python train.py --init_std_up=0.0193 --lr_head=0.00741 --train_tokens=799500000
MLP neurons of a small language model. Each row is named by its layer, matrix (down: output weights) and neuron, and shows model dimensions 218-313. Each number is 128 + 32 x the weight over its row's rms, rounded and kept within 0 to 255.
A block is one neuron, or neurons of one layer that tend to fire together. After each block is what it responds to, as a language model described it from the Wikipedia text at the highest values.

L2.down258 [105 126 132 133 114  97 127 128 131 155 136 134 157 131 123 176  94 132 128 152 156 113 135 113 157  73 146 108 104  69 125 144  60 132 123 110 132 179 171  99 142 156 158  89 100  90 156 128 100 136  58 179 202 139  79 104 107 147 183 130 150 154 114 153 121 102 180 113  98 125 153 101 140 118 126 140 175 118 132 165 115 148  79 183 143 138 142 153  92 114 167 225  77 141 110 152]
L2.down543 [ 91 162 175 128  99 139 186 128 147 136 132 119 158 145 130 126  90  50 168  69 143 130  86 144 153 167 130 148 186 160  71 114 207 142  70 127 132 142 134 169 169 110 198 101 116 139 164 164 142 132  94 103 181 152 120  97 142  86 123 144 111 106 138 128  62  91 104  81 155  98 112  93 132 125 164 100 132 132  90 113 146 167 135 139 155  85 122  72 200 105 154 129 115 130 114 161]
L2.down1351 [157 161 125 147 103 129 142 141 103 139 119  99  99 139 127 100 162 116 159  96 141 112  94 132 117 121 201 174  97 141 178 180 155 107 114 128 129  86 176 141 162  64 121 108  74 132 104  89 178 100 154 156  98 139 126 110 112 122 129 118 116 148 154 123 159 152  99 201 107 146 120 129 119 102 146 103 139 195 197 103  96 156 155 120  75 105  61 177  94 171 143 189 106 165 135 151]
L2.down1355 [ 73 127 160 111 124 109 131  89 118  92  76 109 211 115 115 158  79  83 160 110 169 140 149 150 152 196 103 161 113 136 160  87  83 129 137  64 171 154 107 115  85 121  81 113  97  95  84 139 147 112 168  76 128 154  91 130 159 121 109 179 112 102 107 135 122 170 149 137 118 133 145 175 148 117 153 151 107 164 100 170 126  99 138 142 151 145 188 191 172 126 135 102 126 124 109 159]
Responds to: Word-final suffixes, section headings

L8.down244 [149 100 107 147 103 102 102 155 113 107 103  91  81  90  98 160 110 110 117 141  85 139 170 143 124 107 170 120 106  96 156  61 133 130 122 116  71  69 128 151 155 136 202 131 134 163  93 111 172 109 124 162  81 110 138 142 131 136 117 111 139 190 137 150 130 141 128 176  93 164 132 175 123 154 113 116 129 132 119  84 175 134 173 145 153 138 138 120 122 176 136 150  98 137 132 108]
Responds to: Verb before preposition

L2.down483 [ 73 130 132 116 111 124 206 139 160 108 146 153 146 127 130 148 159 143  88 108 106 156 141 114 133 119 116 131  87 140 145 186 180 197 126 118  87 102 139 134  70  65 159 117 121 146 155  80 138 103 105 145 186 133 113 147 127 162 153 127 182 135 119 211  94 140 140  77  93 199 181 184 131 156 155 128 149 122  39 109 133 182 104 115 127 166 125 147 147 122 132  99 113  99  44 160]
L2.down859 [145 139 172  79 125 121 150 114 146 134  98 154 173 152 151 191 135  93 112 118 143 157 114 102 147 127 145 138 121 108 158 174 130  88 119 151 130 125 166 164 199 126 206 185  83  88 172 120 176  93 124 172 188 117 100 104 131 154 137 142 142 160 190 167  64 127 154  90 154 114 117 116  56 159 137 121 136 106  83 116 159 155  88 138 118 151 115 152 142 111 126  81  95 115 113  85]
L2.down1793 [153 104 148 104 230 132 131 102 139 121 116 147  94 170 152 187  80  86 136 137  71 127 154 187 109 139 106 129 107 101 114 163 165 120 116 141 125 147 125 149 169 103 128  82 147  75 125 139 142 106  98 100 104 111  99 139  89 107 148 114  96 137 169 121 154 143 179 146 134 116 127 122  91  76 113 134 122  96 172 134 130  92 178 123 197 151  86 137 117 147 113 199 170 131 148 119]
L2.down2040 [162 178 164 112 188 150 104 146 110 117 146  99 166 197 118  76 178 108 133  80 122 149 148 147 142  85 162 154 138  78 115  73 125 153 171  87 127 117 135  97 137  63  37 176  86 133 129  89 137  90 144 148 125 157 127 100 159 150 128 157 117 121  98 124 139 154 121 133 127 164  95  59 107 100 110 104 134 140 153  97 117 183 104 146 155 133 111 150 156 157 191 144 147 154 120 122]
Responds to: Birth years and name slots

L2.down600 [125 150 100  77  88  93 151 155 177 168 158 106  75 115 170  95 115  93 127 113  93 145 183  90  88 125 153  94 125 120 139 193  80  92 166 114 145 174 126 156 135  50 163 117 156 168 177  94 132 166 133 126  83 193 179 119 123 161 105 156 149 155 105 173 100 145  86  99 108  77  11 165 155 100  56 142  56 137 148 102 161 131 146 150 146 127 158 134 104 102 113 173 170 140 146 153]
L2.down1296 [175 133 149 113 108 124 148 112  90 148 130 132 182 176 132  60 142 117 106 134 134  47 138 157 124 129 119 123 110 144 171 165 148 169  66 156 116 100 103  94 133 106 168 119 167 141 132 138 112 107 115 148 136 129  96 169 133  72  93 116 172 150 144  95 137 103  76 129 120 127 163 149 117  88 103  66 184 105 124  84 186  98 121 176 130 155 122  92 119 115 154 147 107 162 106  94]
L2.down1806 [172 122 112 119 113 129 122 135 137 150  74 114 144 130 145 155 123  81 133 166  71  78 123 164 142 150 147 142 122 103 129 112  68 144 145  86 153 115 152 142 147 144  66 155 127 158 143 103 152  61 104 131 145 117 165 107 163 156 151 156 103 164 144 128 128 177 113 167  85 111 155 118 187 136 135 103 154 134 144  97 151 148  72 137 146 123  83 147 156  87 170 110 113 161 124 133]
L2.down2030 [131 156  94  75 127 110 136 132 143 161 109 169  79 152 122 154 148 127 153  78 129 171 115 168 141  89 138  87 157 117  99 171 160  97 126 113 166 121 122 135 126 102  57 106 123 137 123  86 196 112 135 118  93 161 193  64 188 157  88 163 211 114 110 177  99 116 125  74 122 131  69 177 129 135 146  95  79 114 147  75 146 170 140 171 123  91 100 148 184  92  68 145  89 124  90  60]
Responds to: Early piece inside names

L4.down4 [135 143 157 114  91  82 100 124  49 155  98  92 165  99  59 153 169  93 130 134 130 177 150 154 150 158 167  94 115 118  98 122  90 144 107 150 141 114 119 111  94 165  83 167 149 121 157  96 154 137 207 146 105 157  97 147 130 105 102 148 151 152  84 120 193 133 137 130 147  97 139  83 123 164 128 145 111 119 102 151 140 130  92  94 121 101 109 129 160 133 160 138 139  77 123 100]
L4.down10 [126 171 142 126 156 110 174 213 106  47  96 119 127 152 146 113 122  89 170 135 135 151 138 180 102 105 117  69 127 137 147 148 169 136 123 121 103 110  57  90 127 107 138 123  68 129 127 105 126 120 123  90 143 105 201 134 157 142  92 165 136 106 189 112 105 144 111 163 113 138  95 119  59 121 138 133 169 136  72 136 126 124 155 112 115  93  94  81 131 140 109  78 133 148  91 176]
L4.down103 [ 83 161 109 173 140 128 203 118  81  59  46 133 136 189 106 101 115 144 121  60 112 105  94 153 118 115 110 135 145 137  94  64 134 187 120  77  99  81 144 150  93  61 237  73 154 159 113 147 139 136 121 132 136 134 152 162 148 110  93 105 114 104 167 102 131 142 106 172  96 117 127 110 120 101 117 121 139 106  99 118  66  94 154 126 196 179 196 128 106 139 146 113 121 120 107 109]
L4.down352 [115 168  92 100 134 115 110 116 102 151  69 104 147 137 178 109 124 109 123 153 122 131  81 108 115 162 106 131  91  92 147  93 161 122 132 137 120 142 116 167 167 140 162  95 156 114 162 160  89 164 192 129 107 135 131 158  81  96 140 126 113 133 127  78 119  84 169  45 112  33 157 141 144 188 133 156 125 102  86  66  93  64 173 153 117 147 125 171 145  75 181 114  88  87 178 143]
L4.down419 [ 95 135 187 141 165  73 111  92 130 120  87 160 145 146 119  85 133 111  71  87  82  99  94 143 148 104 116 127 154  57 123 126  70 118 181  90 121 139  82 182  81  82 136 148  88  34 136 159  79 107 105 129 164 180  85 161 131 155 121 153 176 133  96  99 109 113 195 130 109 102  84 146 146 145 101 127 128  64 117 212 129 133 112  89 132 148 141 152 132 146 111 123 138  84 154 117]
L4.down745 [147 176  40 130 104 111 104 131 110  65 122 130 110 147  99 134 117 101 144 122 137  77 150 178 167  95  91 142  90 117 129  95 134  95 121  97  85  79  76 128 127 130 151  87 122 134 118 105 143  99 124 132 113 152 109 179 186 123 167 106  92 174  85  83  62  95 154 175 142 129 158 124 169 143 142 140 143  93 120 109 103 132 179 132 157 177 132 176 147 180  99 100 121 134 140 158]
L4.down804 [131 213  73  98 136  82 109 130 132 106 160  89 132 138  82 117 134  84 133 107 165 167 109 118  59 123 194 107 117  92 121 176 146 137  90 151 134 123  96  95 125  94 126 151 143 128  84 137  97 138 127 164 141 164 168 101 104 126 153 100 193  95  89  77 147 129 178 153 124 115  77 140 147 128 102 112 181  51 143 200 152 103 150 131 152  82 139 150 128 107 131 126  75  72 153 122]
L4.down938 [ 88 157 116 135 148 163 174 105 108 182 111 146 185 108 154 141 119 136 110 115 131 131 136 147 123 106 151 126  70 121 122 138  84  69 144 156  89 133 137 151 108 193 202 164  94 133  84 120  99 107 156 105 132 106 125 121 148  67 177 142 154 142 127 158 104 151 119 122 142 177  83 136 136 162 106 149 116 122 131  76 152  79 148 113 119  93 161 124  91 115 134 140 107 147 185 101]
L4.down987 [124 117 127 111 109 173 107  82 143  94 135 137 176 134 112 122  87  40 168 142 101 160  74 181 135 110  36 169 116 137 116  81 130 134  91 156 128 129  84 164  99 102 177 113  64 130 164 103 102 104  97 123 192 124 117 107 209 159 222  96 137 175 104 118  99 106 110 140 168 148 140 129 137 153  87 154 167 103 142 133 120 152 113 130  94 127 170 124 127 102 129 131 179 145 131 141]
L4.down1150 [140 107 164 105 195 148 144 141 140 152 116 133  99 123 106 170  93 108 178 124 138 139 153 130 132 100 129 159 153 150  88 152 117  83  89 129 193 146 137 115  93  96  26 127  99 160 114  93 126 121 147  69  73 135 149 122 200 120 117 139 173 121  81 155  99 185  68 121  94 204 110 110 102 174  75 122 179 138 139 173 101 174  95 118 130 169 106 185 176 150 124 121  94 115 135 160]
L4.down1227 [114 128 168 113 164 111 169 141 114  91 106 125 116 103 189 130  76 126 161  81  89 100 119 136 164 138  68 123 129 183 178 120 149 165 108 108 111 120 153 117 120 144 113  81 156  81  84 132 109 179 163 180 148  92  89 149  82 117 129 156 129 162 135  99 117  99  86 125 122  90 174  95 135 128 162 146 101 136 141 131  89  57 173 109 139 155 148 117 130 167 118 170 124 158 128 104]
L4.down1297 [137 177 104 146 158 165 108  83 119 113  74 157 159 176 137 140  98 105 117 145 117 162 138 156  95 165 130 146 126 170  97  87  89 136 131  88 142 129  72 138 161 165 182 140 151 160 149 107 129  98 164 110 140 169  99 112 158 101 109 122 143 149 134 156 117 145 172 121 129 132 213 130 195  76 160 162 120 159  75 155 105  97 165 110  61 109  86  96 101  94 129 104 142 129 135  84]
L4.down1588 [ 96 175 126 122 141 121 101  67  49 133 133 113 101 108 123 105 133 115 139 147 109 119 172 125 138 160 128 137 101  70  85 113 101 141 148 123  94 124  84 135 102 100 212 109 113 111 106  79 160 149 127 115 160 115 128 136 173 125 187 120  86 162 143  93 158 125 181 107 141 132 169 172 186  70 163 147  83 117 122 165 140 129 140 195  94 108 151 120 106 160 107 125 105 114 105  83]
L4.down1612 [112 196  91 123 149 124 102 141  87 136 192 162 164  56 139 103 110 108  67 160  79 190 114 218 125 106  52 152 142 107 158 108  81 122  87 173 122 130  96 153 155 155 120 106 134 119  91  83 137 123 141 122  81 117 101 145 102  86 149 149 112 170 152 172  92 154 121 157 134  86 152 123 125 163 125 112 112  63 127 178 138 107 126  99  90  79 125 102 138 113 176 134 113 123 113 139]
L4.down1752 [143 164 156 185 127  97  84  91 118 120 127 139 135 118  68 103 120 133 162 133 138 122 121  75 157 138 108 124 103  93  94 123 141  49 109  95 172 114  62  95 119  77 118 100 148 141 161 117 156 135 118  87 145 158  90 117 118 182 150  91  94 176  68 124  90 185 118 107 136 169 179  85 121 128 182  95 127 137 138 133 129 110 122 115  64  97 186 146 156  83  95  51 104 117 174 110]
L4.down1841 [132 111 133 129 143 140 185 153  94 108  92 141 176 164 163 138 110 121 124 129 144 164  69 168 134 158 103 150 114 110 106 174 121 127  98 101 162 117  78 123  86 118 109 114  57 120  81 112  98 109 170 154 123 135 134 168 164  78 109 167 141 141 114 141 137 157 121 111  82 153 182  85 122 163 104 168 159  75  88 161 110 105 114 114  87 120 152 134 152  65 124 145 163 161 164 236]
Responds to: Finite main verbs

L8.down1142 [ 64 175 155 132  94 119 103  91 146 114 102 159 140  66 162  98 124 129 123 161 117 160 189 167 121 162  99  96 110 164 162 137 139  96  96  98  90 172 132 185 126 101 142 135 154 124 113  92  90 117 105 142 112 147 155 144 146 125 160 190 151 148 112 140 179 130 104 108  64 130  52 154  87 132 106 161  67 132 136 128 138 164 185 139 126 151 148 120 103 192 160 102 148 122 136 128]
Responds to: Person role/title nouns

L4.down249 [132  95 153  38 141 186 173 157 161 187 216 140 153 116 119 175 129 152 142 170  66  75 136 185 129  88 121 160 111 102 131  84 150 138 130 146 135 113 159 177 125 126  87 142 119 174  89  90 119 132 123  68 115 155 195 139  82 147 138 144 112 138  79 134 179 124  64  83 136 177 219 116 115  79  69 139 183 136 119 143 101 127 136 143  95 164 114 116 105  93 147 102 117 115 155 132]
L4.down276 [100 135 167 122 105 164  92  93  83  87 108 186 143 113 130 141 170 104  93 122 155 146 109  57 114 166 127  90 117  76 158 142  47 131 138 105 121 106  78 189 142 140 164  80 154  59 172 176  67 127 153 123 153 126 136 100 124 125 173 113  94 137 124 147 149 109 134 124 107 107 171 147 120 113 129 161  52 151 145 128 190 123  94 115 120 143 124 165 123 133  93 144 134 144 123  84]
L4.down277 [ 78 101 140 118  73 223 138 141 146 180 224 119 159 128 120 101 123 162 152 122  75 151 126 124 161 125 146 107  96 173 105 184 159 158  72 153 117 144 119 125 102 133  92 104 123 119 122 118 128 111  77 149 111 154 143 100 122 141 100 121 118  86  75 120 144 152 128 213 185 124 161 181 125  85 102 140 131 121 118 144 135 137 110 100 142 106 152 119 133 150 220 106 125 177 132 159]
L4.down290 [174 115 152  91  94 187  97 136 147 115 179 100 138  95 100 133 139 136 129 183  84 113 152  73  92 107 114 115  99 146 118 116 136 158 110  99 131 172  96 114 115 116 123 130 118 146 120 105  92 180 102 156  88 130 136 170 154  86 131  87 116 103  98  82 132  68 148 193 129 166 150 153 100 138  75 124 151 158 130 119 105 107 137 141  96 143  63 180 120 170 159  99 118 161 194 232]
L4.down578 [132 147 109 120  53  82  99 149 115 147 158 154  75 131 158 122 158  75 130 111 158 134 111 144 181 157 120 103 113 119 110 129 159 121 157 117 154  74 135 129  85  85 111 113  92 116 137 120 152 154 145 193 129 147 100 153 147 176 171 146 129 174 127 145  86 114 151 141 166  92 157 155 105 118 183 131 139 121 115 112 156 152 110 147  70  98 134 158  91 196 104 148 115 154 132 165]
L4.down643 [110 143 147 136 101 103  93 138 165 136 128 110 120  64 115 126 102 162 128  84 133 127  90  56 100 100 151 130  72 107 135 160  89 157 140  96 125 107 107 166 131  90  67 187  79 114 108 159 140 178 112 128 144  90  97 166 138 201 167 108  79 136 149 132  80 138 136  74 134  88 164 101 183 141 145 125 119 200 140 127  85 119 111 181 171 107 128  75 182 115 164 134 115  83  69  64]
L4.down766 [113  86 123 128 140 158 162 178 139 146 189 115 136 124 146 153  74 164 152 143  42 182 100 120 159  89 112 130  74 108 192 162 107 134 117  98 118 113 127 128 140 145  93 107 123 139 108  81 193 149 120 145 132 112 125 146 131 144 132 152 152 111 113  92 168 154  78 205 147 193 130 103 133  93 129 113 153 154 136 123 157 107  84 136 164 127 109 203  50 144 113 147 175 131 188 161]
L4.down809 [126 136 159 105 126 172 173 137 137 102 134  93 112  61  89  90 142 122  95 152 122 113 147 109 134 171  62 170 155 120 188 121 123 110 128 168  52 123 123 118  77 193 116  95 175 138 132 138 115 115 122 115 116 123 131 100  81 121 151 156 144  99 149 188 167 136 140  88 133 156 186 169  98 145 121 123 108 114 116 119 125 162 176 116 105 107 162 138 108 128 110 156 125 177 169 106]
L4.down1008 [155 159 162 141 164 120  94 149 116 138 122  64 200 154 143 152 117 137 129 120 121 177 129  70 191 134 151 159 125 150 131 202 121  75 139 182  92 126  95  95 108 155  79 171  48 102 111 118 146  98  90 132 103 149 128 114 138 170 128 172 105 112 135 180 124 116  72 140 101 110 152 129  99 127 148 119  90 157 153 145 111 144  92  85  95 125 144 104 130 135 131 111 122 118  73 112]
L4.down1064 [105  97 192 105 119 106 111 146 156 113 114 141 183  63 115 114 130 151 131 153  85 105 114 115 158 175 119 110 125 161 122 200 169  85  84 201 125  98  84 174 152 107  87 137 130 139 170 131  95 123 114 149  98  89 101  95 130 133 154  96 175 133  93 111 217 109 138 131 157 117 112 145 105 188  61 107 182 112 110 110  95 132 194 152 127 185  88 126  66 183 139 142 131  77 182 206]
L4.down1159 [151 108 154 109 161 173 177 144 132  81 211 193 122 141  78 106 120 110 124  91  76  80  91  56 103 113 105 137  44 154 143 161 193 156 130  89 127  82  77 147 122 105  67 111  75 129 112 119 126  50 172 151  73 132 111 158  93 180 159 110 118 119  71  93 174 144  84 159 100 159 149 150 105 147  87 127 129 108 116 155 160 104 159 132 109 144 180 137 121 192 139 133 168 185 117 176]
L4.down1582 [103 136  64 128  97 104  96  94 140 105 122 164  92  82 146  77 152 151 155 135 136 140 194 146 198 196  34  87 140 145 140 127 178 141 117  71 104  77 154  95  94 139 220 118  89  84 126 116 193 101 133 134 167 124  94 148 148 163 120 135 133 103 107 145 122  97 177 124 195 154  79 114 122 105 159 105 157 127 119 127  92 184 140  87 142 107 100 139 176 125 141 161 145 174 111  98]
L4.down1632 [107 105 106 149 113 121 155 133 107  61 141 165 135 153  94  95 150 133 191  89 106  71 135 121 115 100 118 139 181 219 138 126 124 130 123  95 118 121 130 110 113  93  39 114 117 146 142 136 134  79 118 120 114 143 127  94 155 115 105 138 115  97  78 131 142 139 130 188 108 142  79 122 116 133 114 154 173 130 129 193 141 107 123  34 180 137 150  82 149 131 125 168 170 137 149 150]
L4.down1694 [136 101 120 157 150 156 106 130 223  95  97  97  66 128 113 105 121 154 166 146  99 102  76 131 115 123 130 168  98 103 102 136 168 123 123 107 123 108 132 152 106 141 105 112 143  89 126 117 164 181 121 105  71 113 149 101 129 160 163 101 143 153 115 171 127  99  96 158 116 106 135 154  87 153 101 155 147 169 147 119  27 123 134 110  24 220  89 154  83 189 129 147  55 109 116  97]
L4.down1910 [129 100 133 132 133 142 145 126 121 106 114 143 117 126 113 181 128 132 129 167  97 149  60 142 161 129 162 109  94 122 137 125  81 123  82 186 174  64 139  89 115 161  96 180 121 147  95 158 119 134 110 130 153 138 135 111 128  99 157 204 177 208 115 151 121 176  84  76 108 120 116  58 105 146 143 121 205 139 154 128 152 109  91 147 145 122 156 150 120 149 148 129 116  95 124 122]
L4.down1932 [122 150 140 123 120 129 107 199 148 117 110 172 126 157 165 105 218  97 187 117 129 135  83 161  72 157  91  97 147 100  81 176 136 204 117 133 108 125  91  87 136  98 140 128 115 122 133  84  95 115 166 137 116  95 120 142 131  77 154 147 105 111 109 129 177 132 109 153 198 148 139 153 181 117  87 129 167 159 135  96 172  55 113  97 114 118 171 144 181 109  86  92 165 197 165 154]
Responds to: Inside titles and names

L8.down561 [173 143 125  96 147 148 138 146 184 128 151 147 181 140 104  89  98 139 129 152  64 136 149 181  76 106 132  84 155 176 143  88 126 168  78  61 120 101  92 166  86 128 143  87 158 134 142  98 136 195 117 109  73 146 149 111 135  62 130  85 153 146 126  88 136 132 167 109 148  97 136 137 121 119 124 148  93 116 162  97 101 180 130 162 107 110 112 146 123 171 135 152  83 152 130 166]
Responds to: Words inside creative-work titles

L4.down357 [131 110 139  98 188 146 154 147 150 129 123 149  98  68 181  95  83 131 119 143  82 159 111 171  73 110 137 127 121 151 140 129  69  94 131 134 146 132 147 183 115 111  60 120 165  92 156 149 169 117  81  99 163 147 108 157  75  79 132 109 140  66 138 155 149 136 113 166 149 135 140 129 152 125 111 133 169 148 120 134 129 177 127 175 141 103 118  72  94 159 135 105 129 110 162 128]
L4.down520 [135 108 141 113 136 126 156 124 125  94 133 160  85 127 123  79 112 127 157  87 161 176 101 147 176  78 109 162  82 108 166 137  99 157  94 125 115 136 153  94 166  72 149 118 155 111 115 131 120 132 144 131  76 116 119 123 142 128 131 148 140 117  91 104 102 161 131 144  95  76 126 156  70 168 130 132 194  97 141 191 146 103 151 135 166  89 110 146 148 153  98 117 115 124 163 160]
L4.down526 [ 61 116 134 111 159 162 154 164 164 105 150 168 147 101 131 122 159 146 152 122 131 149 131  85 114 126  79 173 155 171 153 142 106 140  62  91 106 199 138  64 108 151 123 165 162 119 114 121 180 135 150 111 161 126 125 142 118 127 141 103 127 121 150 150 122 122 147 132 152 143 137 100 136 181 108 150 101  61 110 107 124 133 127 104 147 115  99 168 120  93 179 139 163 135 165 163]
L4.down594 [132 123 160  92 103 133  82 119 128 155 116 147 180 139 123 164 149 124 116 157 126 122 110 183 126 133  89  83 137 126 127 185  92 117  75 172 145  68 127 181 108 135 173 120 156 165 133 158 126 151  73 153 139 119 208  87 111 116 145 169 189 138 112 134 122  91 170 139 108 141 161 111 135  99  61 124  95  99 178 150 130 138 130 187 118 165  69 115 135 116 153 174 133  95 160  99]
L4.down670 [173 173 146 134 116 143  64 184 126 137 117 150 105 140 132  75 132 132 114 135 166 139 145 118  89 113 138 171  94 107 131 173 129 112 120 128 136 121 143 157 121 157 146 107 105 167 114 156 150 168 106 140 151 141  58  97 120 110 163 168 123 131 158 180 101 159 141 135  79 114  96 130 136 100  92 157 146 120 103 138 132  48  86  69 170  99 128 118 151 140 151 166 140 173 150 191]
L4.down699 [110 133 170  46 158 106 126  96 218 144 145 167 189 186 174  93 199 110 133 112 134 122  96 133 158  97 101 134 123 104  78 121 156 151 149 147 157 146 135 118 128 157 197 191 115 120  81  75 128 105 189 100 141 198 137 130  78 151 137 152 176 109 147 136 128 108 135 100 139 131 110 159 112 160  80 137 142  50 163 109 180 121 146 135 169 111  50 102 149 105 153 110 109 124 143 188]
L4.down1029 [120 152 156 121 195 155 115 181 136 133  92 146 140 100  78 114 133  84 123 106 112 129  93 174 109 203  64 141 114 206 105 147 138  68 160 170 128 111 163 104 137  72 184  94 102 225 104 132 106 146 112 125 140 179 131 185 195  86 179 146 164 100 195 127  88 149 130 135 110  56 132 164 103 149 165 114  88 130  55 192 168  88 136 120 142  83 139 118 109 158 152  56 158 108 128 153]
L4.down1350 [164 181 125 131 120  93  96 117 175  90 128 148 163 120 139 105 138  66 203 129 154 167  89 157 146 113 101  96 175 127 120 125 102 106 101 100 145 135 118  81 126 135 146 136 177  96 132 123 176 100 100 140 158 134  67 167 151  81 157  84 184 147 139  76 150 187 151 109  98 153 130 132 104 138 146 179 153  98 122 157 205 129 173 114 118 105  99 157 145  91 131  73 147 128 175 129]
L4.down1380 [139  96 123 104 143 169 112 142 136 136  96 145 160 142 185 176 146 137 186 109 140 114 100  85 123 187  90 133 116 148 109 187  94 120 110  54 131 165  56  78 148 150  98 202 111  92 135 101 135 126 151 108 141 109  88 156  82 104  83 183 124 115 130  93 126 110  76 113  96 103 113 152 145  74 115 111 128 115 117 155 164 137  89 111 100  94 106 127 117 119 134  80  83 103 185 142]
L4.down1445 [134 134 197 147 119 145 150  68 137 108 136 127 165 123 103 153 107 117 102 141 133 198 178  68 175 127 146  89 150 115  88  96 169 108  97 189 137 111 139 109 101 157 129 109 115 151 128 110 147 105 151 118 117 117  65 113 123 160 123  92 165 126 126  89 124 110 137  93 133 182 165  96  93 165 158 174 143 160 158 118 173 172  48 175 158 198  99 125 141  93 113 101 134 160  90 133]
L4.down1499 [137 100 117 123 164 124 121 167 160 110 109 198  78 129 125 163 154 115  71 137  99 116 104 100 173 102 163 159  82 145 116 186 124 148 172 106 121  84 100 110 168  67 137 123 176 193  21 190 112  90 185 109 109 116  87 111 105  94  58 116 105 114 173 147 119 182 152 107 156 156  72  48 136 150  33  91 168 134  57 133 156  96 141 122 131 127 150 149 115 148 105  73 133 125 167 147]
L4.down1698 [116 175 105 168 135 136 180 154 134  96  97  76 140 139 108 186 146 149 135 131 126 175 147 104  61 157 109 148 119 158  82  48 144 166 156  68 121  84  87 130 132 131  95 137 126 160 191 137 162  96 140  99 133 108 147 100 132 138  79 100 165 127  97  93 115 176  97 112  69 107 113 161  82 155 164  80 124 121 162 147 130  98 140 162 166 188  47 132  79 155  56 104 136  88 136 186]
L4.down1755 [173 183  73  75  96  92 134 129 111  73 159 128 172 123 111  73 129  80  69  89 132 184 128 152 174 144 114 103 129 102  51 166 183 106 102 163 164 107 129 176 148  74 154 110  67 109 154 144 153 120 117 135 159 127 136 105 119 124 125 114 173 165 114 176  96 113 169 153 129 149 109 166 110 114 144 107 180 107  61 158 162 155 121 140 154  57  90 121 116 135 123 107 122 147 141 147]
L4.down1860 [113 171 130 142  97  99 120 137 186 153 137 166 130 102 128 119 166 134  87  91  99 128 136 151 152 172 113 181 127 126 110  76  58 145 144  89 176 194  52 149 145 147 150 112 114 168 138 162 128 107  86 114 135 147 119 158 163 117 144  98 122 111  83 137 193 113 111 150 105  74 153 117 158 109 116 154 105 172 104 145 125  64  72  95 124 105 141 109 134 150 134  83 112 112 127 124]
L4.down1889 [ 96 178 115 119 153 154  97 117 100  81 159  94 110 129 191 153  96 131 109  79  95 133 111 137 139 132 126  93 156 109 100 132 154 142 139 100 175 148 178 168 172 135 124 110 151 118 126 174  89 136  83  97 136 129 128 172 151 102 176 165 139 149  47 128 154 105 124 143  94 105 127 160 112 125  67 105  74 123 131 148 145 152 161 144  73 152 194 116 103 126  96 151  62 151 123  90]
L4.down1938 [101  99 163 148 181 110 127 114 114 143 112 130 104 163  99 147  87 128  85 120 149 153 180  88 140 146 107 104 122 138 179 169 100 135 151 120 137 150 107 151  97  94 160 142 159  95 184 160 109 143 170 193 182 115 166 158 115 106 171  94 135 119 137 144 189 116 150 136 178 112 111 137 101  84 188  81 153 109 145 124 121 104 153  78 156 139 119 136  88 196 125  98 127  66 107 121]
Responds to: Wikipedia descriptor-phrase tokens